python train.py --n_layer=12 --d_model=224 --n_head=4 --n_kv_head=4 --head_dim=64 --d_mlp=576 --vocab_size=8192 --activation="swiglu" --norm="rmsnorm" --norm_place="pre" --norm_eps=1e-05 --positions="rope" --rope_base=49500.0 --rope_fraction=0.25 --qk_norm=false --attn_scale=0.125 --bias="none" --tie_embeddings=false --parallel_block=false --init="uniform" --init_std_qkv=0.0299 --init_std_o=0.0 --init_std_up=0.0299 --init_std_down=0.0 --optimizer="adam_variant" --lr=0.00136 --beta1=0.9 --beta2=0.98 --weight_decay=0.11 --lr_head=0.00743 --grad_clip=2.0 --warmup_steps=597 --schedule="wsd" --decay_fraction=1.0 --decay_shape="linear" --final_lr_fraction=0.05 --batch_tokens=65536 --seq_len=1024 --doc_mask=true --train_tokens=356500000 --steps=5440 --dataset="wikipedia_en"
MLP neurons of a small language model. Each row is named by its layer, matrix (gate and up: input weights; down: output weights) and neuron, and shows model dimensions 0-191. Each number is 128 + 24 x the weight over its row's rms, rounded and kept within 0 to 255. Numbers have three digits each. A neuron's up and down rows have the sign that makes its largest values positive.
A block is one neuron, or neurons of one layer that tend to fire together. Before each block is what it responds to, as a language model described it from the Wikipedia text at the highest values.

Nouns for organized units or settlements (squadron, army, city, town, kingdom), often after "the", plus the mid-word piece "ile" (gentiles, missiles).
L2.gate66:111128104136141137171105132140158150132078101125079117129111128131158122134107119103111106130153090117123087105137139134111111122127126117147142133160134151129111133122129131120135097164139134116165111133094107126124120109148146076130092135143102085141126131161136111146113067118123153181146131093132145096141179105096120099071151136152140106138121102123156101112164173132123120143136109089105140133140138115107153158125111112153138155108140166112121160093122145132124157165068109101118134067110095150163150140092112044111107111143166134134112105100111113127107097148110169100
L2.up66:120131079081154145162096116155141128162107149117082140113134136123113129123126145111180130126141163149076141194136135138135144167095143152064098102160136105131122128103147133114149148113127144109135130121116086122178125116129115103106104158115136144138175131132133133161136095121108104130123148141112126125165154125101191114152137150130155120138157121137120153152085116116141097110167141160113091185179103124151129120112143149125154124130129080112090118133135144146115147096096132107164139105095166194149093141147094185144107138117083105117145111127110111135142095168136113183
L2.down66:090168132150148085134144146106126133086115106077117114120133134143173128126124110109089141143127118114159120080140128172100120108131135100149166148148107168102107154151105136119097097144129131095095111125119181104092121089126117125111108158181124092126084121141123122116146126158140153150132147101109112101113146105111068114126105129145139113177134147121157090102140183143116157159100118146145144114111170105119110129115106119136141127113033154134127153110129120108154123126111100153094121117147083121132150135095133053161095114138173136094099150122124151131116118145116153102
L2.gate331:118133109139125178124100096150161131142139076126170114124090096115112134107109166127130147085116134192117135114137105106139082091080152154195183150083087108092105077091144137138129143124141111122155139103101083138139150106177157107167121149135096114128100138121140143104124143075148158110119113141137165114114124130108132106121107133159121139113118119140138123117151091148103132129100129130108107169143135097109136152126112114146091096128171158136148185115125146127119123131093162139140125152136134153153155181114100138115120132096094144145132113114103108134111113106173174087
L2.up331:100150141128122142112098122158135144163102136139173121094150134202129153115098130098095109125134145137169103124190085202169099132143131130146142143114125124154111121128170132117139118125095103136139131120120134107173141084126126143107101104100154125135103144103142135151088165152141143118115109141078137145092094141148113123122135124111115126095095137123088089112170079146110133094134147111171157116107125137140124121128076182139095128129122126107137144067140129081106137129095107095083126127130120146162145178144159157142122102133111130146107101103139115144116109155137148111
L2.down331:162113125119142110139151151116107099075121134122111140162108105074125111148146129162167154115127113107093160134080152070084163124104120140117104114136122120093145162124076124144106128139138141124111123134137119163094109172113125131167153137171091120112151133126120100097146092096089127133146147144164129114138150111085157124141125114152126127148140127128151181128104143082129141146146092125100127141156113120110137146119169099125164122129159145162109097197134130151136127121139151154164137140141145099095099071110100104123141171138140115094167175148126147118127132113136114154
L2.gate335:121119099146121164108107111140108082080106147138096137098137115138176126140116115146101136110146124105136102159059106122143130105159149134118148094155149119069123159134126121139099151113198138119143143136116145141170116108098123126119108132060114137120146126131106122128081123138137127152113085150137118106160105146104128120135161173136117116090139110074125131127125120124133119087112129149135147154121151134159108118119158148161108148107122152158111157148129119150125155053106131060162093096167119167141127096128108113143077153108137143064136119099102141102156114133152142140
L2.up335:160127115142102149113129112145138116112118120154129087118095113099136130096082149139117117114145170151138139124110095124177124080123111118155110095131089075068111117115116144134124100077174132132139159121094112122110089130107128135168118150111124154114108111109070108143139179098162131143114140185139114112114133127133079077088126132109103153161120093111161142093129131118147117125118121108095119135133128085106159110074146136167135090117167125146107160111150148147109101129103158117119101145123125149163140132172143125099107127127122142135167111143099140090136068136152153124
L2.down335:147150149101121116132143150124180175150141135177147116136129118109094138119128151143161110153123145172122169085217130163134134143087098116120101147107091127131138076125105123110164078142126122094132178137130105113111153160133103115144148174175151125129085118125134120137179148093126133138115166134111135142129146111133131101102104102130151157145105120120110157101135112154111136160145134102120113108138105086075131137119110121129164134156171124105138113102162115119123102150132154177082167171090099117148131151158126132103144107131125123196111119148150103131098097134105130133
L2.gate467:111125143136188126152115173140135090122089115135109138115125127121121106129105093112148125142096131158117141110121131153110160093086150133102137170169159156101144150089119108140116147173106117150121142069133133125158122115140149121131095121110149125133114089183154122083143098113172099085103136115058140099105156125144106116116124124146157116072148142142151118114137102121120155118133110112118098129117134130103144167135133151160128103124130113097139138132142165139086115136131109090153110106109161115095094140124132158133115104097125130108159141122117117070106168105103103089
L2.up467:131157125126120136126095145117149124165106144162103146124159135105157138116125126086093168137169126098132119124122155117115125128125164115155108096124132139099122097111075167199160159128126140094160162164099178108162107150122157165181087176122137166172143115141136120120120123116129114144088118138085127101119155129119098094105173087127119087145126103123133105121146117109116102152162111104158129136101165116149158121140159126127116107147150136108128149101158126153133118094079109159115094120135160117139150161160119111161131083117162108138115159121136124125154084130107155069
L2.down467:088091145119164127145113118113118123167139104135106102106129127119137124098083109142120157155098132135129141067133088185147098154147112123110129198131183142111147105122137120148101151136144083158121139119158155094165133117175157132128125117126160111122128117156141109114184145081145113107131167154112141107135138110108102114099147170147152129129162095129133085123114091141151107121144170137083096136110128154098124114154124099158179158133130125130134107114128122133082126159112118112122131100131156119163106119164138138161117146118125151181149118108099079108123163148126117146

Single-letter word pieces, mostly "s", split off right after a prefix fragment like re, con or on, as in re-s-ented, con-s-ent, re-s-ervoir.
L7.gate103:114126145143108105137112097133151138118105124140099074124119098115120146117100144105137137129145110138121153133128085123139108118111144171112145124117136111098116136052119136111172090116086141149098127178121097127135109112151145123111123145149121100112121126116106134140113076124200133147139111109104102107131120079136145106134125083115141154115125119139113152154150165135083113167162165164118110075165086145128090120108133125173153110175147130156129160116122175100149135113093147152142144110096095131134140147085080147114135143119110152143145168138125123119103087129148165119
L7.up103:097121114134121166153134140121121131150085124153126127116154123147129156124169102114113139138165158130128129125132115118144138108090156107096121116144129131123159177153134094074166130117119112154121129127110155121083154141135147107101130123161144140170133135111161132139156118155163152121103095085118117146181088098147138156143133099156112116131101154120149161152160116154107124150131157143108123117144130154081104156122169110124103073096119099109077134129176133156147101156134123109129152164081142158122140120111111087185137090149149110092103130065164102117157114134141128133
L7.down103:171149124112136054087130113103147117123126132102118107116112093125122129137088138139142119143086126128121155082142117165147123151082125153139139126100112129100107083073106117147102094126118131132135143140139100138131094137152145118148132133089126088108125134129096119143088124122133134135148175155120128105118133140114142096136117122105164112093121145170110088080101186120098112136139083131136157100153103115161135113110121126167166162194187130126170161136112126095131118103093118163155132113131138135125104141118109142081123159130110124150176125149143164154114112117107165120
L7.gate210:111130110144099146060101095148098099073087069129112111153132095135128091103123092129122157112112122109160098122106108125134106162083156143114122125100142142143106143118135103123158142120127104113098122089135149120092138126115093145117120117142137151097128185103096101136128155154118143134091108136153177106116147102145072154118101106109122115112113120150172114119116112098101090156147130138123156119115161142141137129150137111080131093144095106105131107114151086140157116141137115163112121112099114098087076113118102102111071166117130132103119128098108120120147155187133163142
L7.up210:113116104121108117101120117154071121159062117123115121151123107094167110144147118104147113129149119131089130149081153132127111093139112125103097124156149163116161126160101108131145133108132143088106179133140131177125088154145130146137136095159125158099132115102126147113102081134164134131113141123113168054111161072078181122149164112103121153099138096146163121154118111128144136175143165090169117157140126134134124099117118149155122123141127110156161109113141133156132160108159144143151121137116094109093172148077135118154100132143114138118121111123161141122092093120135141119
L7.down210:125133106121154133162113089082098110154113107099127150142100163141181112111164114144169128137128160147167130143118125130117113125135112120117126107074125155117134140137108088145142135127097120146141091124143128115155090101167103162110131126109155115102124095139135131107159151151158141131159136147109131146108137110117155133144102130098109089115133099147140115117115115119087153114111160118135109181169139131117151115071113110194155157142160134086110127118140141168109148092100190095141194138110155108152128124127158124138148107140135093135139086136204146131123123123091085123
L7.gate225:110083081139144114172184130162099120161108168101132102133119133136098136106102126126113106112149137157106124091171100115140104099113157118108129137118163164104130156200156116091148128116107154110120106102135141116153101148100131142139097162153140147110140140139085123146126115153159193116144136078143142144121100169153122164114139165164135127125125204138108151105098166100107146118119138158126089150124087130106120115126167133145141147157131096104153073121131153122132134139101182114113132124120083121129154151105132142102110096160098162146133108133135155127146123127145142132
L7.up225:105104122161127076136137056153118118149113144113141112074091111115146121137173137149138155092164101184115120144148114168186106107124147158149140096106137142093132113146106122083163105119112106101137093130102145122123136109175149140183156144115120118118151092105100114126121124116125173158146139124177116090124124138130061189077144110153126120080091165167124158109147157094154130125103129135078091140144142155138142119134123117114124126120168108098124129102119119131142137126149122128133132153120094154127144142112121146105167108118113139113173142093117120142146118109159153135
L7.down225:174113145113138131148121150106135115106110145127146130130133136126170116143128162133157173145133101172163115154088118140152114151126142147145131086126127113115088137125111129167130175136176128163159144155128120123067166125163134128083148122112106104138143102118182130072104127158138148145087102130106152123110149080105119104110090104110153149114116082137156102130178098181128130108109131116119134084131146156128140120158082136113127097096113122133101113126122112125137122102142102176139098127143159143158089105151122132102111158118140073132175153112087122097089128123114144128
L7.gate538:124117114147107113118086065161098139170139101167111098115117123115109159103095152147120117155073094160120095129097113133129115115128122155134131124086161113148138116105130120128140147148128104121109094139114136119124122100130134120119193113179133132141136178133092128161147077147116106159118107121153132074140128105121134097116139173128132131162135108124160102136106138095074146094123120091141099074117153112159130062132118110126160086135115151140100107138102117143179121152181130146128118121068124159146127099142136126135116147128155150149142123109084112116150172168159148086
L7.up538:118109124088096092132136130123119146146140107143141133118117105124078162107149114160133179127094148083119151122147106094147082118131102127142111142124081144088140156108087122120133144105127108164165120142135110133147127121113166172133169170110133133126090085142157135137134153111133123131155136096105174111120173128131087152184165122156137125144141130138194108152103164158163156175122167124088090143145127148129136143137110153104141095120175140168161135171155141145127141119122139108154138153162116148167135161117113142125127137098141148126110164094127092153123119130119105156
L7.down538:085135118104138086131141128123116129141125127167110150109124078153146080127157105100136110112136123118151147118132145121106167165163132135162116106093121115145133150131128107179128171175102117110114127081100133160113153164160123070126127127133112112115139128117080124102148139124109118134121100150153083105103079123147106103110104106082137100083128135139155122124090138129160117134147128155126131169122155138112124123138124108128095117117050112138095087100095136144143130165155129129166118174083085108116167103165140125119106117169128133139123141158115169163119170135106123114

Head nouns of organizations or roles after "the" or a nationality, mostly military: Hellenic Navy, French army, on duty, plus places and family.
L3.gate100:116128097130128127113157131143141096172089090183131103143153105137116093153143140111144136095137104139134121144136140154149112093165156139107175098131054098153144188116113141127137130155145102146126147116103131108140126125141157133155127152097121129139179128130124146155096105145116124166151124151114138134147153081140151099084131095157126117163133145128124163137116122136143091125129157140134135166127140115131127193141143154120112107148126100076126129115116151158136134065102090172114154128147125166122118098140103146108127161074139155125144109107075106103148122137095158126
L3.up100:118132085104092106109092106156126088113121121104111104096128110148161128135128165103145128130166115110088137133153103144149110136149131148100124118131116120137144145075095138138088134109125156106154134103129118113166131137135127158123079135150104117146157091136076114147156146165127140125131152159126160077185175118109176091114133156154138090146090133110164111136111142105115098128143153163094124148096165119111147161113122161135114112169131126078138132112131135160151187135120110119118107123168155151122167129153132147123126146075140176129127143107097161105156123124152120113
L3.down100:114131164098144133131155164137122154138104122132148153163121156096098125165112076141106111156095141153146134128091135126084145119097146093172115115112155142097091110158157125143145115130128095133087127121154151129083121114108136132140128134112203099108107130135165130097101126096128127119138133116114108163082099116142090175160146084108132164122170121127112154152115129146151162148097139112137142139162105118140103085132092064145156140083152141191104121156119132102111095132103124126130129170097127078128113137107144108140084145146099085129092131125148131151083155128145126109

Nouns that end a multi-word name or fixed term, often before plural -s, like Phonographic Industry, anniversary editions, Faculty of Medicine, United Kingdom.
L3.gate259:098097186155106133186123116159100135124089098131140151126123107128157133109164131104141105127153122115176137143147093096118118148147082083105136125100132115122117148162153150097148147098102118147142091096152167128117125114107131103115124121139122144135131074152148138110159127142142117147133149116114123162117080163084113110155104148144109170109150154138127157125120117139129110149129133161112128129112101096081122076147153163137097114122137143107112116097119136122145131131107140115098175118185134146104172108106153133082124159150121138062123128141118162100142104127129122104
L3.up259:095146177143117135137137092134135155157126076166134127107112106120105158159148178098103156125145100169138180140141123124156081146123151150150137085101170097110123106135147109126120133109146140137164140079127120092163106117125140096171119135124088161134114133160163165182166138119117135127145134135159120158162154110145097132104104134162141128152109125177132161100118123145106110130093130114107118079146128122137114101090145125122099146130136111138119151142126155143154134176068133141120149182115168114147155182125142146133149134114164129114140080118097142110114109146117132144
L3.down259:140128097124118139105154117107160142117150118119127108121162134119105126145094150131121151176083131161114154126119163194115124095110179148175115154132116124090151125091123111138114125145175144128131168149133106134152108128138137132172123141129131104131108162117107132164122128095110133130127148136098108084159171093171145151104140123115176095122142111164131125104135105139136144127117113098156154123176138146170134169099106063110174145102109115149138161165145130133108141139131115126156127154066137109145095152132111146188130139103149156182111107135124063123124126124137156154

Common nouns or place words ending a proper name, heading or table column, e.g. North America, Astronomical Society, History, Music, often before a plural -s.
L2.gate251:140138137163119119143176086118121110115137133116117106109140141159107116144135116140118099094083118144138113138147108146130142121168115126128190127130099096094123126102159138105163100135125091171150118171123091115117134122113150115150164112141070123119098167134114190089130090071122154148151132157185124117135145136134166164153124134093101113100116150159115127131136128165101139128174116134134110092199120109099126147128134087127083113109134149118128129137137139095125127079116080125132160146134170154135105077090132138141121102133130122121197119132089127121091150130079126150
L2.up251:110123137161129137142147124157128158127117099092139131127141081175141150130158096114123153126110128141101135100109143086125139125171122127135127115170103125128138121145149122144119116151150128118147120168098116138159072141109113128047118092135121151100119140136141102105135142154147105128140081127119114104125106099140155146134160150151154153103092143097158131093111145126105123104095071137115128154144091119135116155129132111133142129095116154126129151125145189103136085153137109074119166176146112137123110055123088146175125157170130149136112116118155126138151148189149127131
L2.down251:146139125078126127101097118112113110124127148159120127120116184076137092126113138123119124153160118134163125143141134169135133151087142131113140147091136131135142118133119143126106132115122144137103122089157142115100171139170129137215131163133151132180147096113116147152130126096120136137135173128120133128147133163132094099121094098137115091149180119145101124176151103125122116143143182116133136118079172140136140109120128149135117151157182107119126128133117080140122170117132156170133116068109137114137119208129138134080157106088139128106133139146109133129105092095133140113
L2.gate370:138109143146129123111193086145172131163116128152159113112118140129112140146127172148100124075114101149123137091164139148140116086152122117148157120108082108112121082105141126149137129117112073162148104147117115105135103154155143133158115102156086167097132113121137159117119141079122142158140144173158122095145122102119103158089115128112145125140114131150100179123143111146097100149134149135102129135205081106093145129101129121119115112099174130152119148138122120162090119126113113119129123162122170110123113105112113151135147122129134125113172095130079096133100096100113142125
L2.up370:125157168193103112148107125129111101117171080151085115087127105147178156112136119151135120145110142118118144120107149112110148152113163144105121152165158146123118126134176132126164108128190140084147111114103169115117176143126144121096142160118123154113113157154186120135126166118123148144096139133124155104155077148111139111134123116144105171136123136113175114123149135147152123127120169146137112080160119133126119145100141128121160128130145081123100163140141103117153155154161086166097141148122105079126105133063130165128140188093138127139134154144122114120116137114162105126
L2.down370:113110089053150131107141135128152169144092171102140129146122141104063107149138128115123139097148108138148130122152095151127117089130084108156132098101113117122154120115089123135100142137071113183101128132151105142129080128120119139147101082130140095150130111093091132105129116144124086108145119112130118149115163117152117149106141134096143087117143125138080152122117123100108126128133094099112147164075151134120137107180106130138083133116101164134149084107105150131097122093103158110131122119121137183121149112202128112135103078147120128109109093133126145139137123139088135123
L2.gate422:099148137105138109092114105153139095100152108128112069125129131099175107122115142116120120123137129123151124120132104131175133129111124151157163148070098097121109095108182152146145135128116103128106137107103122139096087095145126141135132164111096130153135129138097109109125107086170108105153148114119134157156085161142133130143124123112098150128125199115136130150140134165129069155175127092072161080157125116135144076174145090161123146142131155166120133101143174111092149114105121137139183122102123154129109165137092127147143128117088148118146155106164101147107101096120151123
L2.up422:124151150106165111132126116149121108163101108153117104082117142093155099122120150097154111144180119120149132142116122147161130168082153136153146118144135166117130111144147160131140131137114127125131126099090111103084098116134134124114108127132099113145113132146109072137159112127145126112135185128130132196134092157168121111158121114079120136111079163123174114155149115123135106186155143104109161143162132134121131096164194115144122108145112105141153103092162144142113181136107156113139145101110149183149112132122088099142108158139099127126128142098147107104144094131145133124
L2.down422:092153133113131125081157124118146095126138087111128121141132122130133141149130153111117112113052108132144125115178126129108126116131124115137136145121077095126099115099134163113093123148141120127149130120092133180123111127139160151137142171122096092100130165114106120092126136136122145094141160159098137125158098154103166127096151130126138142143144126153113165103121137175122097134182088158101147121143144118126121101131152120151106142115181094179092152127098172130101149125112121120116134165126111121092119143151104110139149138139115078123194125116132130139140134100107164102
L2.gate480:141129197133101141108154111151127146080130124146145104076081142125165149139143138152129151143137157140091115150119104164135106107110101131122140129138134110140131121173157121135153166133142157120140158165078174102137132129118141137125130137109133145153097111114122149130128112093142139151090113135129156131136085111127124142136149151136117139101108169134141135131129158148142120094122117113151151110191130128147133093097133184135135136131109120106133121111102133046096164103148085161121094148156101124130112090082122121121104125110102124146130138119101052114112091113113110163
L2.up480:150125120177145149102125181123121110134109139142121081158131125135106120129098156108077094105101141172120113094140102136130151137149166144159143116153110123098137135107173141111112082145092125134109090133130152156130111102147141134148127109174133119075087113134149142139160154112108147125154147156187117135144067144111153103138156105159148143144138178139139147156144144104156166110089150147080145129111101131139137104111112136146128098154164099122141129127158138154110116155097144084180140136162121103106168098112139151120097137076148132100159097118144091098140111110148183148
L2.down480:131116085140131135132116131107115117176133129097136120151177120126110132125125136131117098131141125097164117086149152076118137167170139118116138143126143103105137118102150116108115097148137078121130105096192067152136101132118122127156123166160155086091159170131116112131130127120093103113127121122133111137129176143146118098115115146144152132149131072125126121132106085116095099148144140126146132150071124106110118166169119112117140160137125087146135157132117137129161106152139143131116175139111146153104139176157095134133146099129137139111105120169177167138153143165187152088